Weights of a small transformer language model: 62.4M parameters.
MLP neurons of a small language model. Each row is named by its layer, matrix (down: output weights) and neuron, and shows model dimensions 64-191. Each number is 128 + 24 x the weight over its row's rms, rounded and kept within 0 to 255. Numbers have three digits each. A neuron's up and down rows have the sign that makes its largest values positive.
Before each neuron's rows, "fires before" lists the tokens most often just after its 100 highest values on Wikipedia text that the model never trained on.

fires before: "s ", "s"
L6.down1234:096121128158127151108145136148154093119156109128132110157147105139138168146179103150109149099112129122134110114107124168092106139141171170129126126125131133079109144121098100124165131129156151145123117152139086133107121090143145150110117090119158147115122100108115175144165132117111116113095119174172167090139119133138189126132150119099126120154171109141115076152142089120113135149118

fires before: "the ", "a "
L6.down828:127150152129106099108114110162123134162104152136132106132098140096121172135104131105103102100083104119115099107117188076179128160000153101154122074120115128153097134160108105156117155157114107131146100141128148090140138115128144104137128111128095138120103097143112157114130131078140129129156118113099138118154133110123133143122114164136146134117112098129139131146141106122071138132145

fires before: "a ", "an ", "was ", "the "
L6.down1394:127135136138127107172171119093156118123132131142115126143140139083172143142125140184129133108170168135140171144139142084157105084129115129100099114137118112149092148088124117124111166166088156150098127160138156134059115120171133144155106167102142123174131121105159122139108123117086116073108106132119124101142113132128161151150146115137146154159137146070166138144158097133135125113125

fires before: "-", "|", "978", "| ", ": ", "3"
L2.down759:107109139150085115101129129124119112109088087145163119144152112119160086146144133126162123126100107105137141155131124125078097142046176163162160150116140138119109123144106171075103149103147109110111148133107139091121201165155136126136126125101124140151120161114117148166120129094140147142133111120106148151147141115125125105101125117104111106153128085131114103137110160155154122178099

fires before: "as ", "to ", "of ", "on ", "in "
L6.down291:086114141156114152144125115080115119107157129136114144114126120138102079169121137105133168111112132126124101134148092144113131117187107094143093169141162127136130145113115135157153090127113135161130141137119119125097135087117117132136114096115128126099165144151122145155122134135133128132128115079113178087114152137099130107117109123143089140109125110131104153185102096107131075104106

fires before: "| ", " ", "2", "1"
L5.down352:174152198116099143093115186133150082152106129148143126118127110138122128125096161131167115137118142102148121132155158085138198138214077127171174111099129153141137131166116135101110120148152116153130150154137148110119141129156108131128125134091120168098173130136111124131146117135115134098122107119115151082113127113138138132138083117118108108103123139136119114155129147086171133081121

fires before: "| "
L2.down145:149128186115106174115092171128112096109111119102128130113126144105113148169146152108112147145149098138085137176119098121099115201074107117150143184128094123135124133126099121135142115114145092142180117138127113109152128162095114101144162135134122148103123154119124137179088123113107150124117132121142163104154074148096154145158131121086090104121137153157111153099130079112098088136104

fires before: "s ", "of "
L6.down780:101118136125135140121126124144105149129148136141151162149119156130143162107117137127178127209184120113113123155095122096121154137077140138139130132151133144125129142169104161094131130124106168112135132107146182110114140121110129101148136140111139122132124109143141170118105151141124089129180116147142125112115146132133154148127107104162107120147144159137141135111175128111104123124106

fires before: "is ", "are ", "was ", "were ", "'"
L2.down1274:110106178128151141121108139128111154162145122122085147145144135154148093121153116131085123111206083129116110130134126102120140162094104179145122157167111112146161093119151123156083164119125124136123132121083169112104119141139158164129082166102116130121113158166104114131112128135110128201163106143121147140102148147104110122147107123152184108095131143137143130114094112151114087073164

fires before: "\n\n", "| ", "\n"
L6.down69:147103150149117130136114144135144089125133109121138122127126107123171178143116104104126129143149151117066110132113135143136118189116137137106138124128081108115143129156127126120078144148119128112148129150100113077136129162144106090122099112161122152156126136106144117122123134124092132110106202150119151127095125100098145149120091165114119083131107078160132152129177085095151171087115

fires before: "\n\n", "\n", "- "
L6.down189:113120106144116115161135131106132126149119122129126155123137137107124095114133112119127114132154110118121132121138116130138165119000135119137131128131141125113130117132125136126117123109124113143116118136118131127120151133120141124119166118127119109136140115149131107144143072119148127131133112145124104160120129129111116149144109129130117146124137152114173138131116138084118156148140

fires before: "| ", "of ", "the ", "aug"
L2.down567:133124131121194119140121116110159119098159106087145115104152124148115114097155187128118151170108130103176116177144113141151079131123135123128095136158121119135159129149133140126108146142133089129100113145151137125143112137123081132109104127092075137139119158138151107134121102125147149172112120091119122139104157113144110115160101130138168123088145105130131141139116094111105123167130

fires before: ", ", ": ", "\n"
L5.down424:104123107164147108087144159101170139148155091145133128104162166137085106167052122113153105151126096121148107169160139130137123133071120127087093146150156118126159139130120113132144105154147107140146190107126118091134145128133105146135124152126169130154146113120142108092150111153124093143150082105130113167127158146096086123122126128098106111160116105132110146096113121158132113081148

fires before: "by ", "in ", "to ", "|", "| "
L5.down80:112139118137172145153119141117134122124133144127094094113136134082125104127109123121087110116091133123131130135069161116108120134182123138113166135132111167171108099161118093106148118134139119129154141132101119152124104142137097116123144092145127079119180157110147150126156137157068128065135107143097168120124112115141086118132180139144128116137142157178097133123149126129125143137120

fires before: "(", "0", "2", "1", "3", "2 "
L5.down647:132071148144081146107136151134165123109137119141140162115128145114125142107120130095118107150141156107163129061092073114135144115116132124135122134124129116145166112149107134092113107123162146117122143104151142092136101141140130123113145148146133182121113136164124123150175101115147082137138147134133116098133099108137136136120137143114089126127115134165063128118159169106113183165084

fires before: "s ", "\n"
L2.down1562:128124105117125165166113109159097107130144134158161118108126139123111120088120115174145151110132108106141117161141080134119139155255136132097095174105125125136111159120157125131137101093107111133115102120162103100130136114165129117128120109120127151102111109149150132091126109112124137146140135146108132148106121089150119149118138118130128161105110145122149159124125131133134138170147

fires before: "| ", "|", "er ", "wi", "to "
L5.down1200:109096101144134135167160172100104136114122140107133151116146089160128134122128123183123156141113124148117165124108082115117153117153132156102127116134127096144062171126197123079127151072083149116138128130092151152159146116128144134143105129119129121077141113138120112126134097061102164128089145123144126104135114113108096144109120130154134119101120159130138158129174121093077135151116

fires before: "\n\n", "\n"
L6.down246:130117101121120124140125118108129149140114104118133163107170148101127119076133156109140128106136127104148150170112152121144173141000131156124132129109118124119142122147139109125134135134104122131150130127119139122125120166130129128157135100144126124157098164142139117132159123147128123161131113155138147123109097139128120156133157107099134139097144162125120112112114129106158111120104

fires before: "s "
L2.down934:121150161137093140166105125161144132135125118106140150112145120123118154096111125089145132116080102107099140121116127140127132132131117161135088164130124140137124121126118104078109112083135155087106114096126126154149146151188144110087139171131115091143154118136140157143126140088136146124079119128116156108130157097129088146129136132115133088141120144122161124118122171112144099157101

fires before: "by ", "to ", "as ", "for ", "in "
L6.down1402:157101138146123124105098075138130117135117153113128098161123121114131108121099121139136130130103080107178090138110106126128135109051138102114155146157120100160103127167151105164134126121137133136158101124154139117131093147120136121132137134142112119151195146136137152162143142136099106119123136123124155124123130112127125108152140118138154139129113067129113120150130138128126135119120

fires before: ", ", ". ", ".", "), "
L2.down920:111103132146169145139102097105114144142165126119155110117095106148091112105137144155154143133131155121139127155117150133120119159044155107081125138163084136158150137151135106126134091140109122158103133148138115145160131122145147134177109116130133134138097118101113143147096148117152150136124103104131144087104084132106130120163123107129125156138121083116137108121153105144135125140117

fires before: "| ", "Label"
L6.down1497:108093106127116162115138103123095097111124097109133175128095108163106173165143078128144147128139146153145141122117133163106126193171096154133141134088129140149135138145214109077093129170163186142080123100120147149128154168126128124151090162149092068112136111146100123136170145123158130152088158167127131082142127115112114126137096146102107121165148122109152123116118117117097132162109

fires before: ", ", ". ", "in ", ".", "at ", "to "
L2.down1573:120181123159101147124170147121131150164138136137160083150167150121170146090136128133157144147110151125103131155154145134106133140006149102102129111141091183107139085142161122118152128129104115141110133137111060088121134109148143116128122119096146079156116104146101106120159111168138107066137125175135171132137126153111135158082161101123100128141116083116114129140176122143114111106084

fires before: "| ", "s", "|"
L6.down1423:175141123139116104158108162131145128122140117124113119142124118132131140136120130147125100134126159118160121141161107175141132124137117120114154118156133109152069135142146128144114123107093084155164068102132120153100137090154124150097151104136135160118140165136123156121094091148108103104106115112145117155126117152112151133105149177156070164144124112140138093176113117106159113142127

fires before: "| ", "|"
L2.down1196:093139154140118152089104141153135149140105120151136129146154114162116138115137172124152140137116117126130138105139167135133153133179154118129124098095099132114080070152142087125134112143076097105122150160133133136160128089081128124138121136149155112111123075128065157140175132093109154140116153122170132159164116151112170155105145136149116141110122122129094090125134100095150128128135

fires before: "| ", "iang ", ": ", "-"
L6.down1156:158103157122097127115128110118104138132151132141116131097107144081138092174145132132153113140127139144166120065140123136128124143167134175153162091104102136077136145087191185111107092163132110113125160160136134085103115106139135152123065127139097129132149118103118164105136162140151110102114152159122088114115102150148092155164148144110117126130121197134100111141115108131086130108105

fires before: "| ", "; ", "0 ", "1 ", "os", "3 "
L6.down1022:124093120127109107158110132172127084099130127114158091139146119123087150150146074131128162113082158154112102089090104116098154127127163113102105108143139138180086139136108128124149140111163080118124112124110088120108126062138126154139120096132128143111115059144168148128110115115130094121135076154126125130121133104149141121154143084107149165138103113158092135193100132150113075108133

fires before: "|", "| ", ".", "p", "pm ", ":"
L6.down1364:102136131133134129109124157087110101092130090136132132079156183120139135140102122136098103123156151146105101132104122143162134165219118139165128157098098122099135157142142091128132095135126112198112161143118151135086146151156126139128123116136134132135136158081120122115163143095107167121114118090101108106092142139150124151104148097089128130125120119143144119103089160121093139106076

fires before: "'", "ts ", ", "
L2.down1267:148097169109117133126111100106107137151178104124122152148143119079155108126131178112124108117130186121097125099125129160097116131118122174117126135124118131117156079134162113123123073093150141155129168183119088131136123124170157138171187138121155134096135116111131171140139139102120152118129145161118111121090143122152153198088122083149138097145144123119172087125125114085137120112132

fires before: "- ", "| ", "\n", "in ", "mi"
L6.down284:138122134106128120143113193124144089132135168117131103125129097097149144110179088141172129151173104144116156123153111170109170149064154139142134109157123125136113106116139161128157139117138117103159142150104113136179101131148117100120110112132143123132147127137103151155177127126105117110161107118142159146128099120139198132168123143093136079088140133106120120126149106128112127096106

fires before: "==", "== ", "The ", "==="
L5.down1598:153098113140122143103126104136125144162122128100153133145148149135134153119112130122143133179161093133141156153138159156142124132052148133157139131135163098145170150110118133129112130120147152174109128119126121134108124116129100089124145109128109155120135129138105157114146141120125161082128117122141113126120140141135121118141140145142131189089090138139163159147133148155130095129149

fires before: "the ", "to ", "a "
L6.down1280:139122133164086141114116102098178105152143130130143167097130128120167151142120095125172154154111094120113131146131112141118112138000128141097144077176153137136093138124094156126102143128142128113110116106139133118127143093099138119118119174111138102155136137118113120143118119155133135138184139175122141132117129141117136084108119126111108149143152096142121130109090113170091112128134

fires before: "by ", "in ", "as ", "to ", "from "
L5.down1141:128144107152121126154114115098094112135175099090132129164125101117113158142080134137131134147117114146130127144098068122131113085168087152139161155144130113194087133161160137132165135118147117107138068115117145090146171157119149127112129139107104118142212077076116135153173095131128092134154091164124112114148149148142105145102107065120146144098149114072102102109132110106137156127118

fires before: "s "
L2.down653:142149127128097119140133155122161123123099098135121096159142120106094092122136111142147103084044115123093168154107100146105136127073122156133104125141158111129088092087173156098085132063132193124140097141126122142129137129115125114129124159138094133123104136127111127122120130115104171106116138095094146133134119098106115179125148135110097120100154148170131167129094167131153098095130

fires before: "==", "== ", "In ", "On ", "=== ", "\n\n"
L2.down877:120138126141132118101129155163132115135125133153145100164144125123125133098120147115151112145141132137134169119130115129124141134000155145121107126125136155146130106123128139131123106122115148132141111098135126120096144150118137138125116143103139130132108121113123186122126130093156141082116108133143120118138117129151127137122116153162131163126148152129134130142151119126128146123138

fires before: "| ", "|"
L2.down426:133145130127139115136109140138127114128127152113120104099105110095088114075112116168153143127088114089095114070088121119126155130012113145118154151124118090142173134168168119090102131175121122167144125112126090133113140171094130126163158151154113122163136139148140071095113125109139152142133090092134104152162114110142127125132136123101109110151130105133140124113121119164148115133153

fires before: "of ", "to ", "and ", "in ", "from "
L6.down1098:099110131090107126102141113104138107167163134110152140125141100148150115134110150098132121125128164128130148124143123110126088172069162150172127148140149133131115136094124061139162143102114123108146160111174088120101108148136140095140128104144098126103134135103103108102106133096147144118082122159109125168168136141112145117109136151177117141124153070130145074130115158142114124168123

fires before: "the ", "his ", "a ", "ley ", "her "
L6.down347:129130118153151122155122089132114110170132129169141148087111121127140130121134145068080120143133167128141094122148152145134167159086124152176086101163176148145138125133132163135146108117113184140128124147137163164091157112122138124130076107133108153117139135144114110109099119106161138128139135164129129114126150127149100113112098107123098097143160133113130146134144157151098110124111

fires before: "are ", "is ", "were ", "to ", "was ", "with "
L2.down416:137074122060133131112098100126142125151127150132124141137104143125144134126135144102097096120194142146133119129138150119118142160154127139153108157138119118156109129139131153141054149076099130153123154165136131176118097113148153124124139144141132115115130108144127081135108092170156137141107131137150145140168070123100144127130163143120149129123122083129139143137108142143127090148109

fires before: ", ", "–", "ev", "200"
L2.down845:154127126108099093193105093114171152108119172114136093133142141099147126148120168164150103118131141093162158167177135114112111109102103179134138180100099133104167114113112171122102165126120104124175112123119101135136145122104147149114153086117127182125105097101073187099134118164117122102133163155111134136109098146124188131092124093114118096113149072099103124086139089129106175109129

fires before: "| ", "|", "(−", "Beijing "
L6.down182:169102162102173120081115139148071095109141146169106155126106124149163109154119106150144185095155100076084146144085098162126137155106112102135136093127113132138128094151117160143121111118125068108137111180154122122152140114093129154177141199137157136139133115142109112105123087116130110161082113136139148130141100141136172123136133113104155109115130102140125156122144133165121153147134

fires before: "| ", "Minister ", "|", "France ", "("
L6.down596:111110144136118130164120154129158135090144101120130129141123132130137165126123101146110143121115135145143141137122121153123155114117176093133122128153066129150130124134119140151116138122127126091122155167135103114144077130128133132126143129139106136104139130146104139082149126129163125095148156097131165115131097134126131110160111207175152127087102154096174161143137112123170110099131

fires before: "the ", "a "
L6.down180:153137131170137107117079100140132141160091123120136080171109120093123097091108143112108166124121117154127099143098106121143110096001161125145093104166137125108096095109098120128099094120109135113133119181169141117131098130162125111116098122152149097149134106145108157127096160127147138101093135106125132119126123087152113116171097142168130071113132095202104085147151095134147164156139

fires before: "s ", "s", ", "
L2.down949:120110111106104123144140162134166151139137148095146135114133124132118129134103138073133130126124174169076104153085115167135143156146158136109131104122122132152115147142132119092109139110127099159143143121119080139133141113124122110132138186135127148131138088146117121134133108120124124121143095139147145156089131080131140149142109130116107100125098146167142071188137103113175138123127

fires before: "\n\n", "'", ": ", "', "
L6.down89:148107110097114159120122107137141139091123136142185105127124120108118134135138095124086134124164145156110113139123136135127143153062133131130108129114102138140139136132140100142155187153138110149119129165151127151143074129108125127128097159109177135192129114137166068119142114154106104139139090153114099145101158141104122155138119113084115131098104153145127167123126124124113107092128

fires before: ", ", ". ", "'", "form", "\n", "be "
L2.down1699:140131121124119124082157141135109123131122077119165140148115153175133152107165111141121108132124142084126129137148172098158108147073141124114121138147097121103154122119141140138158104154140132146145111119137080115144143093149136126147093129122108180125118111131116144138139118151166114123160131110099113105114130137153127143144123102136126147130173103109102130169129128112115067120153

fires before: ", ", "\n", ". ", ".", "; ", "\n\n"
L2.down814:150140122128111125098097122151123123137167142180130144119141136142141137105125130154098150116111162146144126135121138145117139136003158119091112129142100157120098138115118089119153144115127137129123130161084087121117105118127124151140121145117121130110108137103145152139076081129133124100090109143095142104106136161127124121117164129115149131123107055169119155103113136139137113135110

fires before: "| ", "in ", "name ", ") ", "|"
L5.down1283:126132155104110093092119119111142127136117126127149130099125097097148144113108172109144117138157088150162138145150097109116129148235149125127156122100110105155155118166172177128166088155134154146169117096143100115118135136107121096155104129115153112106116136137124097138099134097101133125120200124112133150085116105123170099124143089152168135136091126116132152112103158136106143124126

fires before: "| ", "0 ", "0", "|", "1 "
L6.down1597:121135075103111148138106092132142106040137116106144121123088116112106150106138110129167120115113149168098148108148129124119126107078138157103178150146158100114093111125111133129117131115089094124111098104152084140113102107124086114106114112140131140103087135113137079105125092148114116105138139122133112119122075118141124118134133162113132151099102147114075108120135137127143174148140

fires before: "s ", "\n", "| "
L2.down486:097111133098148166132126114119127132085087143153146120151112155131134149103115123127166143110120160182069105181154141149115116146125107129107118176087161156128124168074141100112093128106152101129152092134171145126126118123121143100126123120071126136103122123134140090101130109146114153164109120100093145165174093108145123128183148160125131135104142141134090153133128139098155099152124

fires before: "the ", "of ", "| "
L5.down1591:161134158136119154155127128137133107075098094120131096156104147138071158114126167136156178118109116114120151159088120111127132121095129090123068144102104163173107136152097141115123129118122081105140092108164109201151114113118136113128124125119201100098162129125150137114127113140109150105083121136148135106137123122115148133169156185125115164143117129099158107118110122123148128143102

fires before: "- "
L6.down1473:106145141155117105115117109165150119177121115120095121130127111125148121106120124129123113127148060112116123112152112122144145111000136101140110102139122134122150106124143153132153129125152120137131109144133159127129156116140113101115160124163098100157140091132137124159164125147122132101124158109126144143125134116114151096144138102147115116119091149137141125148176129093139151121129

fires before: ", ", ". ", ".", "| ", "'", "\n"
L5.down1242:142129138129104150146138099174121080198102106118130133102121090156115158153115135152125163141179135107082107192080120132093136119088152135110129136145118105115115113170156110113108149131131163114157129187107158179154124132139109125141091159133110114119110115151144165128121152133139133130128122130092163200146104131130124122136158115091118151148163115154131133126084141135147086143117

fires before: ":", "the "
L6.down942:070130148161148142145145135126137112083066158138093150123122155147146120137056103096125149083118136124139137124104095090156135123056137120157110113118125122097124115173128128134125126131133157096160136157171156136111146141115077159136120170106154164138134121156152114144096176120095165112138118124130110155136113155115149165119140138120093121153108122126143123193139110123101153161118

fires before: "| ", "– ", ". ", "place ", "medal ", "place"
L5.down819:119128086083115123142103150174161109120156112093143151159102121188125129103120159143115145124153117123142145121148166140092121137136082114138082168127085137110114179117139140125144108136167135154149124185160103149137103096118065126082106142142132113058111121149129128128123106152104128121134093170097132126111121107111130096098159123125143152160092092099139141155140075123139100110107

fires before: ". ", ", ", ".", ") ", "s "
L2.down520:136125151090119113136113129099145121161163106130130123165143138152104164163146150121094136131139106139130094137118102129142108145181125119125106130145102106147100126165130108138135152109146143158071094137188115118119134109168067124119113134080141127107115152141158110128161120149128106140116142186161099108114136130149126150193068152122138141102119114098159110160145122105150140124119

fires before: "| "
L6.down1694:182136128139127099115116154137134165154128106147155118114113142143124138146140154155114144084177121134154112139144077125109170188224124117119136144122097088127104104125126100110129132167137138104168152149132150129147104090122114109139138151138120121093129104100136162137149197098108112139146145147127159153137162137153119161110136111110161120098139129140145158146101112183113138121138

fires before: "| ", "|", "of "
L2.down1439:117156106126107124082165121116183056113106179161096143133174136144164140187136133146156092133101141113132146178174109130115129155038132105152136127157149112084073117144151137144111109100078142122085109154133112146053108085113138132132125135121152090103092080119111159139116126069147132071130120125135132131138129142092123118154114119141112106094151067155138109136150145112155128160102

fires before: ", ", "\n\n  ", "°", "\n  "
L2.down1281:135118124107150118125094126108125105127131088122153126100121118102126133103137127151130108121166113105112132159123124130128094140076143112144067178133132102156138131125134109141130138102145151161085152170117083129136117127154111098110171144167122102106100151159167114119179084126156131080139155150123159123130120123142105167102118081149111099129095144124134183105131152096125140137137

fires before: "the ", "to ", "in ", "that ", "his "
L2.down98:113146134140129132136134115138125120097136107151126115100123144122132147156133137131158122132098149126125120116153134136091117155051141132121055122137110116124090118111100134161155108114127119137127137147110123117117113101106104133091085139082108138134147112101117119127139085139136094121118160119145128126124098136132124138111142128096126086138159083116094154079141124135127122145148

fires before: "\n", "- ", "The ", "She ", "He "
L5.down565:119123116127128104141140150124118128168112127114121144158151145107130110132142129119153112157155098136115149121121144132137132128000135142147118141122131141117126125123129146127121123118121114127163132150114111131108143115118137122110139115114137143125124143132124116156155137116116129146136093122130116126127138141120135148144111121130113132144149153111141128142092107121123149156138

fires before: "the ", "a ", "\""
L5.down1178:122083153160123132140097152186092094118125133148115062152102129133122128155119134125141130153142103149172087128139142115107147131018105084147102085134090121159143144137114134152109111116114163128106137136112098174117118109121123125140111109141116137123100119169130140142132128123103091147119107105138125154167130097168100143127111141149158130143165119165162094124144120100123090100137

fires before: "\n\n", "\n"
L2.down1076:123114123152142125099131089145160110086127123121174087125114123126139136102147103142161093143156119113098178146100155145128135136000130153127101162110126141149119107131110151144130105091122152088105128124111134091103129152094114148124109153076165149173103131139131170125106092148175150125136135111149144147087099111153109115151133120122133173162125140132139153113135104117154129139123

fires before: "| ", "|", ", ", "=="
L5.down871:112100148124106132142118119136163163108101107123142134118130109141116113122113086164137128139169154132149109102119132102075156105100144160124120124187110124121153113107081091124183146125114138161093147129143128105139139127123166154155141111108145145156151090129142158182172145120121142156120151160091145118145116169118163155102089118104130154147139112089156104111083077154116116099147

fires before: "| ", "of ", "the ", "to ", "by "
L5.down1710:060111114121151142135143093147105141121147117105150109135097128123135161133086125136110123117106131145119113162113142122153128141205122147121089109133156134150154141122141156145202142160129152138064089120149150170048124108115129172104130088122146119142108145165105127101122109129160138131100132142101170116100134156131128097084149090124146162144131172142101132139132168097115118124111

fires before: "\n\n", "\n"
L2.down1344:085121086129126139132133120138155119140114141141162118156102108115136125141172118128128111135149162123085145098123133126126104148000116145129125137157096144192096126151148159185158163111082154123108146168117074112124131133113094149121166107119113135150121120117080117120131092158120094113154120126128162115145090136117152102109154131122123187141139126125102121160095182116125102119122

fires before: "\n", ", ", "re"
L2.down1700:180129104147095131122140089103130182132103156107156173120123085115176159082115134124108101145119155114152109129106159136164107089030136128099128114109152127107087076140176113145168158119160148119148122150119151119145123139133129147145188112131106152136121110118090130120124121105108105107122097166077168154109142144149081168063164128110101112181135115133150117136071167110129125150131

fires before: "| ", "– ", "–", "|", ")"
L5.down879:097129110155093133062112158120146095171105113116106130163119139138144145125163105157126089110124131143131127137117188131132111165156120165123133143135140117135157125134139160124106122141124120140155099136090137119166140131140121115110142120089144112119178158120126145150128131109121157071141116128147127145137112156095129114124095128167116120126136133097094137146155133099131129103073

fires before: "| ", "|", "votes"
L2.down334:094137121152150125148112146110138134098173122146141118140104151126111147111112109148119124136100154113155105125148118134094161165023090121169119111171138171127167132113162110130140102155127117103106128137122079125119138105054169115119067159109167149148124127104151150117151112115129122123073108142110172136103125126157139103122101140149107130164147090104134153147169138149142155101137

fires before: "| ", "West "
L5.down1220:100114120109102127113159132108120129127109127128127107138147107133087127159137122112137112160118103140129122129101124091126145129190115147097120144139159114109120127134163108093120125155118112121162101172133124124137111118156113088127165147093092129105185081117118086134154175110162127157108166119148130104137107077140166124107123127143158094115117127126152149107156137091148107146115

fires before: "s "
L2.down1052:102128112139132157109147091114138147131156142128135151105148140115127153105127103182098117155117115104105139123115121142110141126207150101077155165093101129126166105141137139136175168104121118170190103079175136100150112112133128106121121092083089155140163132183144149139128160139097154098136107125079138140167137174103103131118167137112132139127132114143142099085117154128122128192106

fires before: "s ", "\n", "s"
L2.down401:110147129139126162183107119111123078102143127136110120086133147116106127093116130103136094132139102126152137137129119139158125145255126100100141142121128111131139137097128125142195145106071132152104101130118105120130162092130141161187128107109110127128148124140135104134102143146118142134133123158120147184127146110145131106094160131143134167141135123088145119148138155141134142170141

fires before: "| ", ": ", "–", "as "
L6.down212:096144140131087150130139140164120165118156091145086135163112145152137145180116141133126120109096098128112139145148122152125119082185169076117130112164143164102129144101151102160110098160137116075089129115109115124141163094125098160106105115132118163121139126122118148099136141155139139141097116135108122105139051144150099116139130103152138124118105100112125118152119144099104173109146

fires before: "by ", "with ", "in ", "to ", "as ", "for "
L6.down96:123144116115140128146109120120108137146108096131112113121125133086117075122117158127138133125124126095111096113115137138159128116154087123143075155132111161180101108149119133115150134101119149166100151128134120124107116174108115104127129148181132151115197133115104109176113119097121164107123134108174127124139105135093136106094151058109145093148114134106114130144108130135098112143096

fires before: ", ", ". ", "\n", "of ", "==", ": "
L2.down295:099133139143097130156082115123164176147123157118144128144129148117097109124106125091156138143097131114135128102143133141112186163000113135102119121145141148141121109136160134112150094126163156150092141109117164134112090127133147154128132094094122126142105170134143127145111107143183143139119136141131122139154168143117108112120165152079134122122141081084172115123169140124139155153130

fires before: "| ", ". ", ": ", "–"
L5.down1613:143125117151139151149131111103124118132133147151106119102129128101135125118150154113047170116152188156122176177083113145075141138141137136097086106084080154101152142133127118097120137164171124119143120142121129140146105156153098146118141160115154148085075152147170089105124082130134089134109123113134135160122129089105142123095113119138119114167089119129148112081083148147115099102115

fires before: "; ", ")", "–", "| ", "199"
L5.down362:108130082164096105134107140110112123121112120133125102155130117112130133139116147157107138141111109158116172112114157099144137148121174101110139122137178117138084115133146117119162116148138128131138127138143109129181090104110125167127079160136087099084129143130134128045130089107157122105121102142109109128127090123139158155130156115114150149123135116121115124087101167102101159129116

fires before: "of "
L6.down790:122109127151116125098136104161098176189145117147125170139137124160143101115086142132084100138148125158123096133107127128141141147110153109149099106135161139112126110119129128160118144122133101107111137152112116141115106156120133142124178139110141082129136094156125176153129122140128081130157149102079152138162143194133100145104109132157109119113082148123128155106145115097116082183158

fires before: "| ", ": "
L6.down1528:108119118131143127129141159120159095121120113142150091179120148143112146134143145147156133172116124106104143135106134128143106152159138125141142108114121100113116087109141096103117081107115114142162135165095127147136154156160136113116113134115087113153130107122199123150107158147128132137171162122145138177135098100182134119103168108110147097142085185157144143133147131130098166110112

fires before: "0 ", "1 ", "2 ", "12 ", "4 ", "16 "
L6.down1632:132123161062138127117110135134087107140060149093120161141131129125112139128113153132135110150099142124137111100117119137129118095226127131135114108120112128153120129160117128125127137107123147118098122162122125155099102124140104122137131128108110137095147069161129108108142140153163108153107121132169112136152140134125097150136115108137138136142110160135162137136110132117141103130089